config.toml
head_dim = 64
norm = "layernorm"
norm_place = "pre"
qk_norm = false
attn_scale = 0.125
init_std_qkv = 0.0334
lr_head = 0.011
batch_tokens = 65536
dataset = "wikipedia_en"
MLP neurons of a small language model. Each row is named by its layer, matrix (down: output weights) and neuron, and shows model dimensions 32-223. Each number is 128 + 24 x the weight over its row's rms, rounded and kept within 0 to 255. Numbers have three digits each. A neuron's up and down rows have the sign that makes its largest values positive.
Before each neuron's rows, "fires before" lists the tokens most often just after its 100 highest values on Wikipedia text that the model never trained on.

fires before: "n", "ri", "m", "p", "pl", "d"
L6.down92:131126127091120139123110134119119103121064121123110130063129110172159050131113141159117127193153140114129111122087089096093132136099120066133147159106158107112124108128135162166168123108129142110115132124114153153152150127141093102097189142139161141101085116102110174111136121156136121145140124137142098099099105138132139097124105128099142191132121098121116136089130122102134124159126116136164126163096144137152143132123148125144113107115141142096137130142168133122139094135107115108158183132100153124134089133109056132165167131148106127110126143167141112146115176127140140166

fires before: "ust", "iv", "id", "ones", "ic"
L3.down166:134116123134085115095141112117147136138124121131104142134162128162133095126113120107121095133136161109126126123112178136165155123119113140125111137148115118102118175145148139171161109140125081087115157165145139086121141099150156127091128102133180129189130113157179124143142116136169095168093166128148148120108138121141125125125125133138134087153143133122087136131132106137108118163148149106116094118158150136123109101148121153095133101113180125100174090136168130102097107154089127100157136115119107093115161133129094130115120126124148106167139125107168104152115129090080128079

fires before: " as", " for", " to", " of", "ed", "et"
L11.down179:125179171133115135098137154142121099121103085119098150126106084128088121115123097091131126099142130159141145117139141104178139094110121130109089139165106130144133110096170134121069075131143093145127100121137171113115116151154164124109099113176092161144149123193103140118078143123118120088088121149126138105128136162124156139126180129120122158126110151088120136142129143118118129100138164140108101155085150126124132169131108096112078139144121103111127125149149130124122160155133116134100140162138130117135136120138146130112161124146139147120144164118162114152105189130114150095

fires before: " |", "ician", "n", "ly", " Ad"
L5.down811:127129173147111108142107126149118145115189139106151125123127097115097109167108127145080130106136106086118106117136161066142142136123118112140142118149142133113145113156146103124135134131093168150087134133105138114150102077154133110126116116171135167164135168106144184130152133124131124110131103123116139140160166132162164077139103132159120136123156121135145105143187112143109157112123138139135117083147143092150140127090158133134143111200151128123125121092124086093112110107156142145081129151083204133137122133152124124158124100140093092150154133105138147154103132156140144107

fires before: " States", " of", "g", "G", "A"
L5.down64:120141129102094170122142138127148115108103146087094086148163126103105138137129141122162170124144156112099074145124117125123129157143122134160074117153136154124162158123109117134192138125157097114106199100108141134138103171168115134114166105157137146119096144132159175110145160122132157124108113121130127148118083084146135118146103127105112121132134143109082090144113124132132161153129092156157092111149123112157163104127116103096118146129101129126129074125118168096117112132142127090170133124120157149124150110126117168139083146134136121120097108142175103139163125112116197129

fires before: " (", "m", ")\n", "^{", ")"
L11.down561:150108118098158144116132093142150117119123112107091125183103149120104099155131095163107126156165099129128133156133088156091139113099101130137134134142142134139109090094128124154133162109076137128125120137111172153157121111126124134177111111105112094118111138117112121160116135097134131127101141138118152073122125118153129162173129136111152128153115109143124113098131130108144149117094133132126149132118142158128096143123140119149107113063110210132158146158160148128157197088107155156162122115072084173132132142139098169156117179121154127084161108143165086143103087155109104145

fires before: " in", " by", " to", " on"
L11.down517:149145119122086132093126178135138119141160103103119096162101113127117154096111142111126112098125137092155186167131165120112155136110125132110105146134156136135126128130169133126125100141120135177132163095112126104148105148077122113152137137143130118108116115148156133128138101144123107116131170163102142148082090147086120105131147134153117169087092119095097130126117112087091128153139145146135151130101156125085101120110112086121112141101125090137153117193134139152126161163143103102170097114116123149090128128080141085111193129127171094149147112107140117145149188100129153138

fires before: "==", "The", "-", "In", "F", "A"
L2.down6:114114137122131145153110114117109129169129151151135134100128122124086104106161121124147119132143162134119128132114152167132145142084103130154152147165110125137109152114146084092151123097108173118126148122137084126114155168088090159131114072149111077129092121168147115151144163085156143126131182143118128081126108163134109102123105104107115104123121155133112115080120118150116141107164096121123087116152133133107151157128166113131138104135143114113128158121131131119172114132146095113124077131135153085167145104158122152196100127154139074111094117180168130141157156149090160142

fires before: "ian", "ish", "ia", "al", "n"
L11.down303:158131172090116127161134101140124142172145153138102121077165142162086095107114169096131108119122127141146122125160131109103139116127132113131084143145129133118153177151140137119125137137155133144114071136131129146186112143158106094119176081122098135160193118177202142097106090126122146160149160108106139145142142175118100126085141165096131182115102169098169099124091121097097114134154136153130109117116155126145133107145123145127110125127138127134144144128132123121113138133093077129097132162140125156126103126153145107134137090117153093125141110131103129095112146105078123150

fires before: "ed", "ing", "er", "e"
L11.down302:121152135109114135158118136123155108105168093093113152102149153054134141140159132130156115166118157107144135112121150123140122088165119154096108133132147161091173139125109143101121127141179126151127140147130114140107152117152140135135128099137155104138132126160152126105103165120171103183076147138129134085126082097098160143146167157120090113131160097124110115127120120162105156119119112170100109101107115147140143120121123095124148109146100135126096107162120156139136124116101145135106189113121129123116105149085132171121163119121136152119132160123135150101107135131138080145

fires before: "m", "p", "vious", "ced", "c", "v"
L2.down294:123140130106142146107053126118099116122188093165130156074136102129115142156095141126134095110132141106137134119132136152154161129155155119122126104163121119094149128128126132129090130132110141133149080136138118115094119163149153164100125149121136136129167125110139112144148158096122123130111136156112155144120164143090115127187079162168117122141122099113096094106134118126154111129136141119145140099095091142151086147166183142107125150142099132097132119120064111113146097081087137174085151145117121134158089147176096152115094140150117120146152076110122120143115141120166125127

fires before: "19", "20", "rom", "ract"
L11.down111:193107141143135160138146113155135146117114113135147157094161119110101127136134165157116136163121122098138115145160102150131134074114077122133153091112098144149100123135149083091121141140181132102103101140107120105092150128125150132172122116119141107131147151144095145105110132151115095151106125132143092146106137147096097137134096163111135114087123114174175109172171147158076140189119076109091130132114159125092140167132103119126134104116092152136133141159089091092139121138136138140123102124124168125136150144113111155068147142138168132152105101128183113123128119142124106125

fires before: "==", "A", "===", "In", "F", "T"
L2.down51:102123128152123151159124143157136071153140124172152152110134157125148129092171193137165107131131104125115115163103108101136098130182160142159127120106116112149081158149143092132138154098146119125105124090142132109110144141089157118113143154137143113131145122182116098115077097146114113128123121113095144103151123148121101186132136151122126141130103119153112130132117132113103133135105081122120118136135128085099116157175099145138146141147127100135080120134103144056125143136156138142153124161120106089163116105132141093123140160133132112136145122175092088132152087077080090143

fires before: " of"
L11.down464:110119136130149130096136132121112088086113084136081108189144119076119141195161123085123107098150137111168121129162100128122133110067137155125142160133144132141126112144097102081090137120130120131119162140115102113103102153145122166151157085130164097129164098130148121130143106128100124116118076133108071105143125110150159129081127125132140124138132113162148120114119131147100153120133108120103165094209163109175131144141092161119123115140122115105118117144166101124124140174119128137143133111163159136193104126117144106137140118147114161097053143103133118157143145159138154139

fires before: "'s", "ou", "ter", "ons", "c", "ial"
L10.down759:151137087110082115124111108126108121134137166162114106135121111142092132098136151093117149153116101154146116152133152142136118129113167154140150107107171112129130124104153102123120157137103141108128128194130119104163093136134128137135100138101157130099147165091108114141127141148102103128118127173116165163156085123183145154086103084149104119142124127142086115156133138167150117151112134093159122127139116157161110088142063123135098133121133146122101071092099141124146156168099120161183149137142132096105100146162129149178074117121120143117104077129128137107130131121109098115

fires before: " the", "-", " a", "out", " \""
L2.down416:119137139096095133107140119115105133092141086139119166134123117135055156153140104118131164137115096116137142145085132130119132146131130122130143146174141134121124121127108132120076110125116179114159151143130150163107102105100125091147152063115129138128162097117136148112138142150102102187160110106158145159100132082150123115068109096153159171121087143119093164056098149155150114110096145102119128124112131102146103146100191133097125091153184124142111076138133166158124133137090136130168152134154113140123128125126144116158132100099158151124153118133120123154133120086137133128

fires before: "19", "20", "*", "18", "1", "===\n\n"
L10.down716:166115113132141142106150149114136157140116130094090135148090127105114146138105140135125139175127111170150150097146154151164127137120116116107115117105145117115081068119157178129073102099116114105108110088151116141112120190157098171121139093120174118138149114155133114083102143159103155143138122151121124160090099060082111157157152093138133152156126149136133131133100126110091172149110126096139159117087090144129133162172106159132148089134077153136109172122108125140128142142175088109104145138123147104132120123135135129099101129099090103114153112122135136134097101133144140125

fires before: "b", "ition", "ed", "es", "ing", "e"
L3.down493:138171149145170084105133124084188105113136138135097094081128152130143096142104119144121119083115117140157113140141137091131141077141098183136140133124115158152151132143122133149169144121167108116141158129128132118129148157093115116170104104135116106132124122125147133142104125105143152162124127117142105153101117131134163131127152123185112128151141141144145100171078117143114117117094139122158114134144110164146133097100096127109112140127099134072102136138101157108118162114174108175105122141086142103098130098102158154096097138179141146136121095128071172097127145109112146111

fires before: "ed", "b", "ing", "e", "p", "ten"
L10.down670:112122152097143154174105128052128127172147084126104072133103127170140114141127152090137118125159138132137109117167136095148110120174108084121128134128159142102146165148151128100117140124136179153155151157147148142151136146145111147156171141102128118123149128143128128095101086124097154182134082114088129146120123111144119158134159145088148082099097126121144093127093123116122105124181116123088092108127132139107114171107106134152150159094093139112125132120088095148111118131157101141149132159132156156143113091093159147154110125141128139107147129118128153138103128124093137150

fires before: "-"
L10.down86:132118132111092100112116124133167154114106136094131121123165133128134063127111101093116118139133123155143120143135132133120125098167146111130174158121104172129111129110146089151128105094145107122116101140113127156141094134110111095106116120128105116120147102132141123118115143122135075119141099124178109194086137096168142118144126141166182076112095144136111131161120126122136155147164111114156155096187124108101123143101119137106078107123107151148135115128172129051180153155112169152078180129143110119115115157129062117121135136142133144182146141130137130121146119150094121127

fires before: "ed", "ated", "ted", "ched", "ished", "ired"
L10.down94:149136122166139148124185097153109121125146110142156156114131123195082135110126141113132105109141148144142093132138139149120106096177142142115104123172120158123110132147101121167118127153151115133100110149102151122109157122114153147102095099116118107150163106085131076131068111151112110108136147101145113121138147134116131118130145128094150125073128152085076127152116103089125103172137145108133166114113111122145153165171134101139167111106120123158155152170148130146151130125125138176127103114119077116142130156153144118102144151122151109109145065140134133134098119124154116179

fires before: ":", "us", " of"
L11.down77:150121127104093109120142121059126149166112115122140092155107124135153149168157132198128102098111105098161155087115124162151120112199126103127135153132117117156123168110145081128096126142101123128087158143113128130127144121147099193143150116162160141142096118105131072117130089147159161153136149121118117116122134119104138092133128127106134180116141151160110081124128132150142174151128140144127104126165104163091095037133132096110122173112122116121141131113135146126182096131106141125162099123158116124123162148147131116152138131105169154139111125122133107128149116165112150113

fires before: " ", " R", " K", " Car"
L5.down316:119098158142128131152064107116122144140120126189166149154085150147142147123141125124111142083101076126131111149147159138099127139068163102130095054137118170131145134130147118153103137138127115122106142156144086102116123107122132094126157125154118143112164149168143129191107128155111140110145164120136115116158176167116109149121116152178128126132180116102155126108118114138143116121088120103108131121123111147120178116121153135085086112089115137138148127116143107170083122102097095126123142131190118139109115123163140097128125114125143182157148148104150094141094116105110104114

fires before: "ing", "ed", "ion", "es", "ional", "ive"
L11.down630:123117131142117109161110119122114125170104106113157111135105117132127136152223136111122126144131165113148120110129160146149142120112098162109055148144130133132105120088120102139093168115138084136130142140145120127102129130080116132153160078141168099086123170158149099140120128103136103141098131094105124119145107159088170152138135153151122141121128106130150105108132140128118130113112122114109133153116112084129164152107143114130142105131130103104128101120173107125094106121163184094087128150117150129114107114141117170085159136137059151103108157106126167113145150169134171111

fires before: "ust", "iv", "ology", "ic", "epend", "ones"
L2.down709:161124174155142081116156124129142142137150128103114119123134120153155127091120140137178109134126096133110130147170158121111169147102151087139118131132095140103122176109115122108135105136136121144132132142166127154107136142165152137133125084127148114191073101108150124147148127109124095100142144125115108123108157112148121119145141143077115098144127119127086128151121082103123110136139103088128181162114126100144136108123123115104116131165172127130169116149108124128117116157108149119073136132134138077128170131093078122101143119121133136126194156096159126100099109161130170106

fires before: "iv", "im", "ess", "ince", "ed"
L5.down141:122106124092083130093140122139140166148106166146135117106117112127136117133113114142149139137099126138109143150089110164107102140134142170168113100098135115100087123112120125178133118124112105117095148161134115121147092110079117119156126136117093136160124115114123134140083122137141073111116121127165123106130113136092107139161165117080146107146105122169114121098162166157154168136139126149109097141144129084183133103123093127094124141091146155106168080167170153139162148139148147124115141133147142077115117104094096137143128112138144089120121129103156135175151157119148141090

fires before: "20", "21", "22", "25", "23", "19"
L11.down244:099131110135118115176110104154130111123144124111171145102100114124127091140143113150086087130151132139110144100107109134124105145137113121096167107126116152150154129121142119147124116116122149128144118142110114146152139148170112130128102132119136173127121137135130086165133177085153111135114131109102144137127142160120104133172134158137144144125110123131088119118144123138069096152133119143162129104127160153128138116113132153163169114132166118155110129120083107134098092146140178121139133198096128138132136174126140110134137094106240128110075117077137084117151139108117147128

fires before: " ", " \"", " Car"
L4.down168:105085162116131124088112124113138111156123174128127131157142156149115166141075120069092105104120160119138168074108108135150109142133121146136051122137128124103167127110123113139154112158102132118171116142109104127138151142163135143151159113154160144085098134151119104155131161145124152118174122137123151128126115156110120130119131102118147135098074099145123113122091128101153151127149121130175095147167108120145155084181149133112109105095153167132134125113139119108134096117098098087168145159183145147137102111134105156097110108107120153121169140106132115098154133113143108128

fires before: "A", "The", "S", "-", "F", "In"
L11.down688:154097128148092130120139091094122115144081111128128123100170116158124116102204128159122121152142134135159096162088195105100116126166099144140136148183098136081104119143145098083118105116145124121115126131129102136092081150130125146132130138134111073175083143124123082142128136129128089112105128162122153114180112126176117133103125106114130163161110125129150160130110139138169092129147127177160122132146139149134081101105107120142138122142117124160152087102129119120129128121130184151120092132150122092115137144138152119117123125140124168169140089113104105126137112118156123152

fires before: "==", "-", "The", "==="
L11.down69:149110113187161152143108071170151103117155140105104087106117115140134076090155136119115131157091122171101132159123175143104124158142141154148143124102172115085158161143175118077160114118092133120134123172125145112167087125145113166146149111117163131144147102114119102144169131115118109112082123154138131137129155127107141113120129157160119156114124148134148095131120134148125093121093148108116130075086101141105167124141135141119172134119092124130123157132150107161153112152104126139137072127079137120130167122130141082075112140135063122164152103119132117118128123105133164127

fires before: "==", "A", "In", "===", "The", "On"
L4.down86:176139111140143188135186090133101127122106095095132106137166123129117132131111155139146138138103140162134135144138094112130131121119078051154131151125128137134132140118100101153137129084169110144168145114161119176087132125163128163131122166117163112147126106133120106168154158086120150080121114119112130096151108136090134168103146124115163142094121171147160128144139131135098116125162130157140104100139127145088119117141172137106125090080127118105144124137128086092163117131104120136144135169140169100106092100149120130108171119125102140123124135119145145127117109107149157124

fires before: "oin", "l", "artment", "ut", "os", "ition"
L3.down857:150126111114126095110144123162109108141142119141104163120109119100146097131119121088173134168121137106085115079082101086158105125143132136135125135098108112172120148143196130143111168173094099106116132144092159121142087146113139146136157156102147121141116154153079096166115164147129149149111147112076146098127140074133139117115150150127117161117107135127134137112057205118170140131137108122163135093143097125128147162140172137118106121131117155119139130125152143174076144151166143171119131141155140087159119097106125119121165110136109134142155147118098159138113145113126124141

fires before: "0", "5", "8", "1", "6", "2"
L11.down328:112146114102128123125133093148154088117127115102159115118176119097104164087162122144134134117125149106108092102144135106092084146146107116121129085137133176162118113126110130109180157118118109095117113143102105104178123168140106169103118144118147122114106109120121160113114079146119144115146106090154165143132091129108103178136193111149153114089128154141149165144140121134175123146101133077174122111121093170137100105188124185120063170153118147093151153093138150143127106141145133120143142161156146159125118141135108127145132124132120124137130158136103158102099128084096101130

fires before: " the", " a", " his", " B"
L10.down516:142143112098100156117105079146127145128162137151134138094118130130092171117160132091084131103160106113118138150137130156139115098101133117150047119138108132118120120090156149121118138137130157164166103181145144094113161138168095131112122137129155105111095140177129117149152125152142149129157132122101120133151140147108125112141158105108151125102140147111102166128125157126091106118106116142118118159131110101144159161150128152150107133137092099126088113156156150075111136108131154158112115144136166138142097148127099138153135144086062123148112171108154119140114123109122101104

fires before: "-", "B", " ", ".\n"
L11.down597:127113116117151116167132145084116111133153120121135119085098167129120107081113108134144146125114114162090128108139132159161073091137127134141113158137113119131157142146110160092085130118127150132136159149116096121154109117089094107147133093137123136131171107152154126106170148148143118107139128083126105153106077147149120074117149113144123142139134097122134151115158144132090103156115105128173133104124172132132151146128162161121135099101155080143112151137141120157178093155146122105108125152133151118094078117116103117114115126141135091147120138155106119124157133178109132156

fires before: "t", "ts", "ted", "les", "ial"
L11.down271:136137143169122143076142110125167147137170180129163104120170118138092103130137121099146136167096118143084081157148108167129125118110149147134147113137157128155146133115092119189084116149098121128159136139159098124108120104150090117145131129110108103127108121144141128109156106139103093125116108048134140125091116143153103144140125112099100140151151142061168131132113079177145100132139110129141135100142150127134138082153126100101101126136127113068131098131130129113139148137116072140124115154146109124153148139107102154180168131150117125096159160161149070129124141113122118118

fires before: "ed", "rol", "ract", "b", "ains"
L4.down321:096131095174135110194168121123126101130154101169148106122134117156159130158140143125148161140139133123183100136102129096095139109123123097140118149151121164065158157118125157143068119147138130139109135132138131103132116110102109124127146127100143140191067147160114105174155114109127120145064162135104128084154132150082100152120139117130116131131149145107095137128108165152132142187159105111132131116143096147106078135121149117119118162104126102116136108126110127115135106099139154180130161137138146149132115148140141064167160121127123122102163167163101123119128123125136154162

fires before: "==", "F", "A", "===", "In", "The"
L10.down93:127127125146120123079164135170120142157142152126139119155123131136149158136163107110126152119094080084119137187122118123127166164145145126122140132150128163156107130091152053144134151124145126169127131124101122140140137169156138167157109168109107148177149088120136131144123128102103094145113155094090150150114131132135112160119117127148114144112104071121099155114053150183114101125155094143165116152117090105146116109151124070132152129115114114141157129131135168114131135094120110151119142129107144109132110139111143102151114134154084140070124088166114117112165118143096136169

fires before: "-", "est"
L11.down217:130114160150124150151158184120144149124124158140130193095113116115131147110144084145125151084136168128122090162125126143125126112157110153109127134154135084116115143153166087130143153157117099151148131129111118102130132131139111123160148153122114111154089114148117091155133140168135138111092095101078099109142142153188144136143120112096124121128114125114156144135110156139150105117121115131118145146078121150123113112088108130114120130088117114100142132088120110127103165142089108112151149132146111161121138132093139075117068133169133089135171114148099116143140109096124123106

fires before: "rol", "or", "ract", "ed", "r", "rib"
L2.down863:113088107115139123146122135182112130148141135122086111099079174148125126115097157179158173147161098159158130161104120099104108121096145147126129111138130143145135094157124081091132142099141140139084150149114140136076137119149096089103126127130150159156109099108139108147114128111131128141100120135126146108122129104134103134102132079126121089137140160114150155116100145114157143129122098156055122141108155138122131163127148197109135151106089103130140158166117140144164138122091107130138096114114157135142089115148113094109169140125112139122132156100093150176133105136085148120

fires before: " ", "0", "4", "7", "8", "6"
L11.down407:106116120112147098129150101093179101110170097141101110155143107153119131100114125141175103174083151130121136079140118079094146096092134168151145084098136101163109140155154149167137159141108149151142125121129140113145173114128098154173119110134139123113141166168122114079131162128133064113114116094139144099178147122137112138079142147146159150121114122129134163151096128160082128128119159163161123137094117120131133108127090119110111155079116120128130134139144159108107099144173127112112119115085145105182124122107148136131142108152146107115146111085113111157111129142123128135

fires before: "s", "l", "oin", "ile", "ar", "in"
L3.down148:145113152134104128118122106126141146136170128149153082149115086153172089117105115134130135125115132181128136144160108127133106136147103110138115125122115145107131128092142144116164168098099134140151086090190160124123114133164106135140137146144108136148162133146105111138126149159149169178147124120127117104151163125130118145121148162152107155108127136118128113151041087133129087133125091079152167089137111079114085123132153098117129152123151162118149090134140148086110182108164134098096112125176113078079128101118115106167148077143147120101111122134137132131135111116140159110

fires before: " a", " an", " the", "ice", "The"
L11.down101:069166182133140078118147116159161148149107141119099085160133121118083179102102119151117126091155096159146121134128131107152121113094145075142146110086146114151145128120149161107114112138101130102135150154127167100114099081137142148153135134143118089179169115113122120162152089120134128156110160133152122110139155178161116114098116155094100107131110131132144137163139153129128153103110123138124145145107120103133117139111064128138135095129154112172116096139130108147174140132149124148109080143147131123147145114142153119061134126124126131160130124115137183182108108134135124106

fires before: " States", " of", " Pr", " in", "."
L2.down579:131118162098103082094123128152085144139069107142140127157072133081136123119113113141137135118109136129094145112155129121160138087105137153153118108128119154116150143156160149139158130106138130118105138134124140119111100121140146122144115112098142168121138141170116163186117107100098161144119095127095134126185092117166105147133092130125091079119150124137078140149079121174140149092131112122105130148124127114152130131121137094127175076103103119157155153131135118092130127140108119137130110095143100164111090128147104125111137175166089102135144172121150180114144132137109151123

fires before: " |", " |\n", "}", "|"
L2.down756:111170111118133133122114132151129156115105130133185097167131149083130084151120129126117146125155151135108119139118147118136105125143105161168120152100097139118120089166166107169133133177110086125102121146132097116125142102118117139129090146138101119167119121156113104178125146130133101148143128156148137084096147114139171106129119143146144144150098108131123148090149098107110123157153114190130130167090115128181111140137117124150132117156142122128133103083080076157124105084145153152083098182145191106114104163097127125121170138128179141113148130139121081099122102153108133146

fires before: ",", " and", ".", " in", "'s", ".\n\n"
L11.down589:123110168129133109151184153149150104133152107117136152154127125087105107164115128157101118156150117176133105152125153132175085139103119146198130084119107128117112105125168128149137143133124130135120084115179124110124160126108099115146138135168144131135148150097136123113134126161141177141079183099137097142130103094106107112123126110049100092149150172162105134110120138148131151075150119099149124144119143126133081165152169089098108136147126139132119107100107116105156079178097125127146122102139088163127119116143138131131125133125099142101103097141120111122129098164133133155

fires before: "anc", "est", "is", "it", "ol"
L10.down380:072092124121143146148114132129104127162098107114150131152062086134103186109109120100130107109079112110141150158098121093104139110170113086140162105129155117135121132153167151132141132129107134115148121121172136163142130159097170103075155123116105151138108107133098099133128146140119131097122126091154128154100093125109102129142123172106121128192166127108135137123095116141100118086177146147094120125138106114127131142137108171124127106126153153153158134107085127106140111130143172151129148175141092143100110123094163129079136156123136141124138138138104120145172174125133139098

fires before: "ed", "s", "es", " the", "ated", " a"
L10.down672:163109074095088098112148138113135199136175137121112128089137136122118167114166132135161076122141156097134125152128145123160153093144111122145124135177118155096123131152164146104113145119133118105136151179156183122126123126179122123148155101081116126115099111116129077122114169156122135149174116106124129149132108095113147133152115132099112089104124123149121112118162127156126078104141074099104134131069112098137145128120123146159127148118133139127140065158099094106137110111168126140112103149159119124127136139147109150101141136126120129103125086120135119104138136128147117133

fires before: "e", "en", "ason", "qu", "lected"
L11.down872:113095129147111099078129101160120116090132125167156096110152136091089105108129124126173113154101146128122143131142129081164155162142106130102172115109102118142152124154153171150163103169100128117126171118105158131137136137131148133149140097127120133109115109134103075138121097165125098117112169110149123091138100095108116150122086152146107132173160130166141115122127139136116141119114146099138139110107098171154121143125116182151145152176167099142124109142082110102126148102124121125109099147085100176105125146122147107109185132139130178124175126156109112116130153170142140113

fires before: "-"
L2.down631:109178123084160144171078141112117139151139121138175111140122148111075121100128131084114090116138099120105091128149155142109122096143145158124129133096135155152122114135158133127167161164130147123124131131109117128122150098113103092138173117145061101137126113127130095175123149121131138140081122145156125118149140132178129140119126174132113146093112169091119135140136147139104152137112090113168152111114133100105109131121140126090141123156130104101181075125173131149107135171118113124146110114147199123108111138108132121159164128125098118118092106171123158131175114133129095126

fires before: "|", "19", "18", "a"
L11.down540:144157129120093127160142088161161186154108168118156153119117090122116149103133113164128106138155142109084105147154126133109127107112152150148178150117132095167136125101110157117111136134131152081169142108172120102091104152132140143160142097134103148174124146133119119098125126150118113067116131161113103129143107106129137119120126130162165157118134196126163100103129062103131144117133095105152134129124082118142092146104111116138145113131127138154104120121137106132089078151160160123129107133110147119159120127131140112125141096125136085142128143138118153151150149104088118140

fires before: " |", " |\n", ";", "|---|---|---|---", "out", "ar"
L3.down444:106155177114170123160151195091162143109150128107128130161120129158125135120098106120138139081114138080136092149115128130119116118145143086128108116145178147117139111147096114103154131091126152138114114115121151113103127134149136128090135107144130100120127105159118172134140095123097101076157143153105082134140139164132158121102129149120132145174096131135148150135141144069109152118147153157085161143107136126126119113134089152120129130106132152144122171131143174073170166106085144148108097100120116120191127174119060101101139141102159146125162130113104133131124107122092144111

fires before: "art", "ange", "ief", "ang", "air"
L11.down497:111109153112125122158082149138095137087169102093142098164129084129109110132082090139102110156154158102135129107085084158133142128163115123117140156075133131122147130146135072120099145118108110123139114102147173098113159112120137113137128115145130094132133106145122149153125188124119120134096118119110154145110136141133123130117111158118123123111107162114134130134167113090125143176097107122160116094087148131111118137132148158158169117131150132088122135159121098119136133136148142140128097149166146200129122103087110155083127115099142136108150059131180135113119140151164120108

fires before: "ess", "im", "inc", "ince", "iv", "es"
L3.down49:136084107146135128106100106106131147120084154180124111130171121132126153119097081074072094104139124125138099112069125122126118133116115157107129121101105136118152130124151102160124127119128136077108099136127140141129164137150131116133142166113147129152122135155135146125145074145125071139157172120119146131134104129119109131178126134128120119130101124088114120100136126163134100152111131116141100132133148108145130092142098095074168121136110166124147125131166167102137109076117155164121123145109121084143157113111152134149121134144109130124136092141139135172128118146158163135